Weights of a small GPT-style language model, trained from scratch on English Wikipedia: vocabulary 16384, untied embeddings.
MLP neurons of a small language model. Each row is named by its layer, matrix (up: input weights) and neuron, and shows model dimensions 32-95. Each number is 200 + 20 x the weight over its row's rms, rounded and kept within 0 to 999.
A block is one neuron, or neurons of one layer that tend to fire together. After each block is what it responds to, as a language model described it from the Wikipedia text at the highest values.

L12.up366,197,198,212,180,173,191,219,209,228,209,223,207,197,203,233,185,215,165,187,208,199,170,176,203,145,186,186,201,166,214,179,225,258,188,177,147,198,202,195,192,196,204,174,219,206,208,241,188,188,212,207,187,201,196,188,217,187,214,207,194,201,194,209,206
L12.up474,167,196,243,180,205,192,216,220,231,219,202,169,184,157,190,206,191,236,200,221,220,162,148,179,199,193,186,208,211,215,186,183,201,200,195,211,232,164,185,191,195,217,224,195,177,237,215,227,223,205,171,191,223,198,161,226,202,191,207,189,177,200,145,224
L12.up1272,182,191,190,230,191,230,204,233,196,232,210,198,213,193,205,204,213,175,194,213,196,182,184,185,228,225,209,205,235,212,222,196,186,164,202,176,220,170,209,198,196,208,213,163,213,218,225,210,217,219,181,197,194,224,201,215,178,216,215,191,227,191,186,163
L12.up1605,193,203,201,180,194,197,223,229,182,223,223,229,202,240,194,157,214,231,192,207,199,182,154,160,191,178,213,205,230,210,190,225,194,217,203,205,165,210,158,188,206,223,189,176,213,236,202,209,201,179,192,194,194,183,181,211,198,228,186,215,207,173,170,215
Table row numbers. Row-number tokens and their trailing periods at the start of markdown table rows in track listings and episode lists (| 2., | 9 |), plus header words like Running time and Local time.

L12.up654,193,171,192,144,203,256,192,207,218,201,198,181,173,233,200,203,258,220,214,147,152,196,213,180,179,180,267,214,192,220,212,186,212,180,199,223,195,192,187,196,200,153,204,206,225,191,177,190,174,184,218,172,186,206,188,178,209,199,156,202,169,178,183,192
L12.up1097,203,204,189,193,203,217,204,213,202,188,184,182,191,196,214,197,202,178,201,190,179,224,199,199,229,151,191,238,238,197,163,204,241,169,223,218,213,193,218,194,214,172,228,191,198,188,207,204,214,189,163,143,184,226,229,225,212,217,224,215,188,185,203,213
L12.up1284,178,196,194,163,188,223,199,169,187,178,209,201,164,221,201,209,168,206,161,182,226,173,193,220,161,196,190,215,180,206,193,203,208,194,200,209,212,205,191,232,185,176,180,181,152,189,193,184,186,164,212,180,200,224,177,182,215,197,181,199,200,181,200,212
L12.up1728,175,192,179,196,232,182,149,205,212,223,168,197,191,193,199,185,199,167,186,181,173,180,181,215,192,183,215,161,192,185,188,193,222,193,170,214,225,195,223,224,230,185,233,189,196,203,174,195,215,223,208,230,218,204,211,184,234,187,183,226,229,209,194,189
Wiki heading closing markers. Closing equals signs (==, ===, ====) that end a section heading such as ==History==, ==Family==, ===Sequel===, and also the line break ending a table row.

L2.up489,198,203,192,183,205,193,201,191,204,229,182,182,196,184,206,193,212,216,234,178,216,165,209,193,215,219,186,181,224,210,170,198,231,214,215,217,203,192,209,237,167,182,198,197,222,225,202,194,195,224,218,183,197,226,208,142,198,222,209,182,210,166,191,199
Nationality adjectives, "trans-" prefix. Nationality or scope adjectives opening a descriptive noun phrase (Thai, American, Japanese, local), plus the word-initial piece "trans" in transfers, transmission, transaction.

L2.up460,228,210,213,214,276,228,222,227,192,188,245,177,215,203,223,227,187,227,199,216,200,166,225,211,196,172,179,159,209,235,190,163,165,189,208,223,235,216,222,219,257,202,201,197,203,211,214,202,211,180,200,200,197,205,202,195,212,184,158,212,173,213,183,182
Headings, table labels, word pieces. Fires on Wikipedia section-heading words (Cast, Gallery, See also), table labels and percent signs (FG%, Average), and mid-word pieces of long words or names (ough, op).

L2.up450,216,207,185,193,219,193,216,204,181,205,155,210,177,236,190,203,251,200,213,230,190,216,194,199,189,205,220,170,191,204,172,154,166,209,233,220,174,199,187,147,239,214,191,174,139,210,200,176,197,210,219,213,219,196,210,214,215,198,182,186,160,211,171,212
Phrase-ending nouns and breaks. Last nouns of set names or phrases (Ministry of Education, from power, in office), plus line breaks after article title lines and headings.

L6.up565,220,214,218,234,208,221,216,167,217,197,195,225,196,199,184,164,224,217,214,223,233,204,163,240,171,182,169,247,198,189,170,178,217,186,198,192,189,181,205,184,225,165,182,170,194,222,198,159,187,160,198,194,175,202,193,209,208,185,204,213,207,205,206,216
L6.up619,191,210,219,179,189,228,188,200,174,195,193,228,194,189,195,228,190,181,200,239,200,181,180,203,191,201,192,218,175,180,227,207,188,177,200,181,222,215,222,186,213,208,189,170,226,228,195,189,221,174,176,190,187,189,187,181,195,195,205,217,217,206,214,175
L6.up656,197,210,197,204,239,177,229,175,189,229,207,188,205,186,192,197,186,209,193,200,217,233,179,224,174,169,189,196,196,221,199,201,183,187,201,182,192,208,204,179,204,207,206,157,226,221,190,211,172,174,180,221,190,173,194,198,233,200,217,199,179,199,246,173
L6.up835,230,211,214,199,218,198,200,202,183,220,180,208,211,198,198,213,183,195,183,222,208,210,222,225,174,192,206,240,189,174,205,200,192,186,184,220,183,211,200,188,249,193,206,192,203,209,186,195,181,218,180,192,182,204,200,220,184,210,200,199,193,207,170,178
L6.up869,223,189,205,194,175,190,150,188,216,186,238,189,169,176,201,199,189,201,210,178,234,193,190,192,219,217,225,198,163,200,162,158,169,215,211,197,208,202,203,151,162,199,235,186,240,199,225,203,214,195,231,190,216,224,200,198,197,185,224,217,193,171,204,229
L6.up1126,211,166,183,182,209,192,196,188,207,195,200,197,182,205,225,186,237,198,171,224,168,191,185,191,196,185,175,220,225,172,205,181,208,195,222,209,237,194,195,206,182,220,180,201,185,214,222,161,220,197,210,199,219,200,207,188,211,175,175,194,171,212,185,212
L6.up1175,187,204,214,198,205,186,203,198,172,204,210,228,184,207,208,215,214,197,195,214,205,225,210,229,197,249,210,219,176,194,189,176,205,176,231,211,182,203,206,230,162,192,216,206,187,212,187,174,227,192,200,166,193,184,192,217,191,192,215,195,190,195,212,197
L6.up1218,212,206,198,200,204,222,182,144,195,233,222,243,181,181,179,199,178,235,213,184,200,205,172,187,216,157,242,179,165,192,188,207,167,183,165,158,208,191,185,202,225,220,215,189,186,246,206,188,201,230,174,194,201,176,206,205,251,182,157,223,236,190,211,173
L6.up1287,207,198,198,166,193,186,191,180,248,204,209,227,224,181,203,195,175,211,185,196,187,197,213,237,199,190,225,223,179,185,184,227,224,188,212,186,173,206,193,188,229,213,178,188,149,165,225,228,203,192,207,182,210,190,206,203,220,190,207,203,211,213,191,176
L6.up1388,217,203,226,207,167,202,195,231,207,165,205,192,228,201,233,165,226,188,207,193,189,212,171,228,209,148,223,202,163,184,195,210,193,195,188,201,180,182,237,176,202,212,197,201,186,180,137,203,196,188,203,196,178,215,191,182,211,185,204,208,160,210,197,210
L6.up1441,230,208,197,203,201,179,216,220,181,222,197,195,192,200,200,205,206,192,165,194,193,180,186,226,202,205,154,220,159,225,197,224,195,208,224,224,219,188,213,185,224,184,182,211,203,193,165,195,204,209,164,156,164,213,154,171,166,197,225,187,198,192,173,215
L6.up1518,170,224,193,197,220,180,226,191,181,214,175,195,184,201,249,180,216,202,183,222,190,186,190,231,194,162,191,228,172,204,222,225,227,207,206,169,204,186,202,199,198,233,207,203,183,222,223,213,185,159,203,183,211,202,171,217,216,195,154,201,190,196,215,199
L6.up1584,245,221,207,231,201,177,226,206,219,224,176,218,182,171,233,211,177,193,172,209,199,195,204,188,175,177,200,213,159,189,210,203,217,206,194,189,182,171,223,212,217,186,228,231,209,205,184,188,188,178,190,245,189,165,220,199,208,216,199,206,172,197,213,205
L6.up1798,176,245,212,244,171,190,197,198,186,184,175,224,218,175,252,232,163,178,181,224,184,186,221,182,219,196,190,197,207,207,195,186,189,209,201,167,224,197,225,204,197,203,204,224,190,214,179,187,211,194,206,209,200,204,195,175,191,236,187,210,178,222,183,205
L6.up1808,190,245,212,186,190,190,179,193,210,219,190,172,207,203,219,173,196,192,218,206,194,204,203,191,212,219,174,179,177,191,215,226,206,201,196,203,201,208,193,186,218,211,220,200,221,185,159,217,216,186,217,224,168,187,214,203,201,212,171,230,225,215,133,192
L6.up2010,215,216,168,223,221,178,223,198,202,170,182,199,226,185,187,201,254,190,225,200,183,187,211,246,203,205,211,203,191,183,184,193,208,204,180,190,206,200,213,207,229,221,155,226,192,238,246,222,204,227,189,199,206,220,202,205,201,159,220,196,183,186,175,216
Partitive "of" after quantities. Fires on "of" after percentages and quantifiers in partitive phrases, like "34.44% of the population", "one of the", "most of", plus "%" signs themselves.

L6.up372,194,179,179,180,209,223,171,209,179,234,212,213,221,220,218,226,181,208,194,186,215,228,195,211,224,200,187,203,232,155,204,193,166,167,171,194,206,174,207,191,191,192,176,198,176,193,187,180,187,201,244,211,218,199,205,215,198,203,182,190,182,212,199,173
L6.up379,209,223,195,198,171,238,198,193,194,189,226,191,184,184,174,141,238,203,186,188,199,198,187,205,232,216,185,226,210,186,222,215,179,190,214,210,226,193,214,221,192,190,210,199,170,208,164,189,223,234,167,172,180,193,182,174,182,214,204,209,210,172,210,187
L6.up449,190,241,158,185,179,178,204,188,189,228,188,220,213,195,227,185,152,197,200,208,188,177,217,194,209,220,193,174,185,169,211,184,185,159,255,170,188,179,242,176,214,205,219,212,204,162,179,202,213,229,188,195,251,202,206,233,206,178,184,187,220,181,217,208
L6.up471,162,240,190,209,215,182,213,175,214,177,213,182,208,221,188,181,206,215,190,222,197,188,191,190,196,204,182,182,211,180,211,197,168,187,193,198,192,219,206,192,232,220,210,188,200,195,180,237,175,184,182,191,177,211,215,208,206,179,190,179,156,167,192,188
L6.up515,215,210,213,202,214,212,214,178,210,186,184,188,182,226,144,181,207,204,212,207,202,190,207,217,189,193,209,185,215,179,178,190,193,188,198,211,210,214,200,193,193,216,208,151,200,220,224,204,211,230,195,209,236,221,208,188,194,185,183,232,196,178,204,220
L6.up568,179,210,211,168,231,222,180,218,250,192,212,206,229,184,156,179,204,187,175,220,219,225,190,211,175,189,170,177,195,210,161,233,209,222,196,188,209,235,200,169,226,205,171,195,220,160,180,224,180,221,189,161,215,199,237,172,187,185,214,223,178,164,205,202
L6.up670,178,225,211,228,210,241,223,179,165,203,213,190,174,229,194,180,195,169,194,189,211,156,197,188,221,185,174,184,183,228,164,206,236,228,207,208,217,198,189,159,172,201,218,219,184,192,185,201,196,191,151,179,150,187,218,185,204,180,178,194,209,193,244,213
L6.up980,218,213,196,229,177,219,205,215,212,186,205,221,198,207,185,193,197,167,200,219,223,172,192,224,178,264,183,177,237,210,228,222,191,171,185,178,200,153,220,182,181,208,159,229,207,205,188,178,192,145,193,187,209,174,209,161,229,169,181,205,222,183,227,190
L6.up992,207,211,198,210,204,180,210,204,219,189,216,169,214,163,188,206,243,202,208,206,224,186,182,196,203,217,179,206,201,203,194,211,190,197,164,217,214,213,207,192,175,156,204,183,167,208,162,180,221,180,237,204,204,173,219,227,214,201,206,190,201,233,188,211
L6.up1188,223,198,193,177,200,196,203,186,222,196,201,170,178,198,189,134,209,222,217,223,209,173,205,184,199,211,212,203,167,176,204,170,166,215,229,163,179,213,210,228,152,226,194,200,226,209,200,223,217,194,164,159,210,196,202,206,190,213,195,230,210,216,205,204
L6.up1234,198,207,209,207,247,222,184,215,213,199,189,194,189,220,231,215,206,175,133,188,185,190,243,227,232,185,206,232,201,179,158,225,207,180,216,193,223,197,168,206,181,209,237,164,170,214,162,183,218,206,186,197,192,233,198,203,246,150,208,181,208,233,225,205
L6.up1241,217,167,201,219,162,205,188,225,226,182,195,211,194,198,205,212,193,222,215,207,175,181,183,200,226,198,223,221,217,179,207,206,213,231,199,204,180,209,203,235,193,180,205,173,208,168,218,213,203,237,191,226,180,225,214,189,210,196,222,199,202,187,192,192
L6.up1386,213,219,251,195,203,199,204,196,213,184,224,210,192,161,217,165,228,187,198,215,180,192,187,198,198,222,193,208,196,216,203,234,177,181,216,172,193,210,203,209,219,151,186,174,204,219,167,216,201,203,163,220,217,198,199,171,153,193,203,167,193,203,216,189
L6.up1675,172,227,215,209,203,198,233,211,207,219,226,222,191,238,188,151,186,181,216,203,241,188,201,201,215,218,203,208,201,205,224,180,195,155,201,211,230,149,216,170,192,196,200,218,184,178,184,182,197,180,186,217,208,209,187,176,193,243,209,202,232,196,190,151
L6.up1807,172,208,234,173,193,178,208,186,178,201,188,181,192,200,187,215,219,214,187,179,242,173,164,178,183,198,203,202,169,202,221,190,172,160,218,208,198,241,215,195,219,202,183,191,184,179,171,204,227,170,206,212,194,204,188,207,224,220,206,170,201,203,183,177
L6.up1918,201,217,199,212,217,150,189,191,228,203,207,191,218,217,206,161,190,198,214,186,202,227,206,197,222,257,204,191,172,186,212,207,185,169,205,222,197,182,229,222,210,171,216,217,227,190,210,216,223,180,192,179,190,148,200,162,231,208,202,236,212,185,210,216
Wikipedia boilerplate and structure. Mostly nationality adjectives opening biography descriptions ("American educator", "is an American"), plus infobox field names, table numbers and list commas.

L12.up321,207,235,216,233,193,198,177,193,195,159,207,152,190,184,206,183,253,203,186,188,167,164,204,190,197,183,240,189,203,226,217,181,202,235,199,173,206,201,209,199,178,188,240,199,198,208,213,211,199,180,173,200,227,203,174,238,161,234,168,194,175,194,215,205
L12.up1042,215,211,219,173,197,178,199,217,235,196,193,195,195,223,203,212,206,209,195,211,195,181,179,210,214,207,193,181,201,207,158,187,217,186,233,193,182,157,191,220,180,221,229,224,170,250,199,223,192,184,200,184,205,204,204,201,187,196,196,210,218,193,204,247
L12.up1151,205,206,189,239,190,183,210,186,195,199,228,198,189,235,228,208,212,225,191,210,206,200,187,212,178,222,220,214,233,225,182,210,192,205,215,150,184,169,219,180,195,221,191,222,171,187,200,216,185,212,193,201,219,209,183,227,207,203,199,221,233,186,203,219
L12.up1285,205,197,209,189,214,189,171,204,214,215,206,195,192,216,215,191,164,210,231,190,192,164,196,196,163,186,222,186,214,223,202,175,219,199,214,194,201,194,187,198,223,178,201,171,195,222,200,170,190,172,200,212,182,198,192,179,209,222,196,168,206,188,194,208
Census and template boilerplate. Tokens inside formulaic Wikipedia text, strongest on two in census "from two or more races", also "population was 1,223 at", table headers like "| Source", "Total |".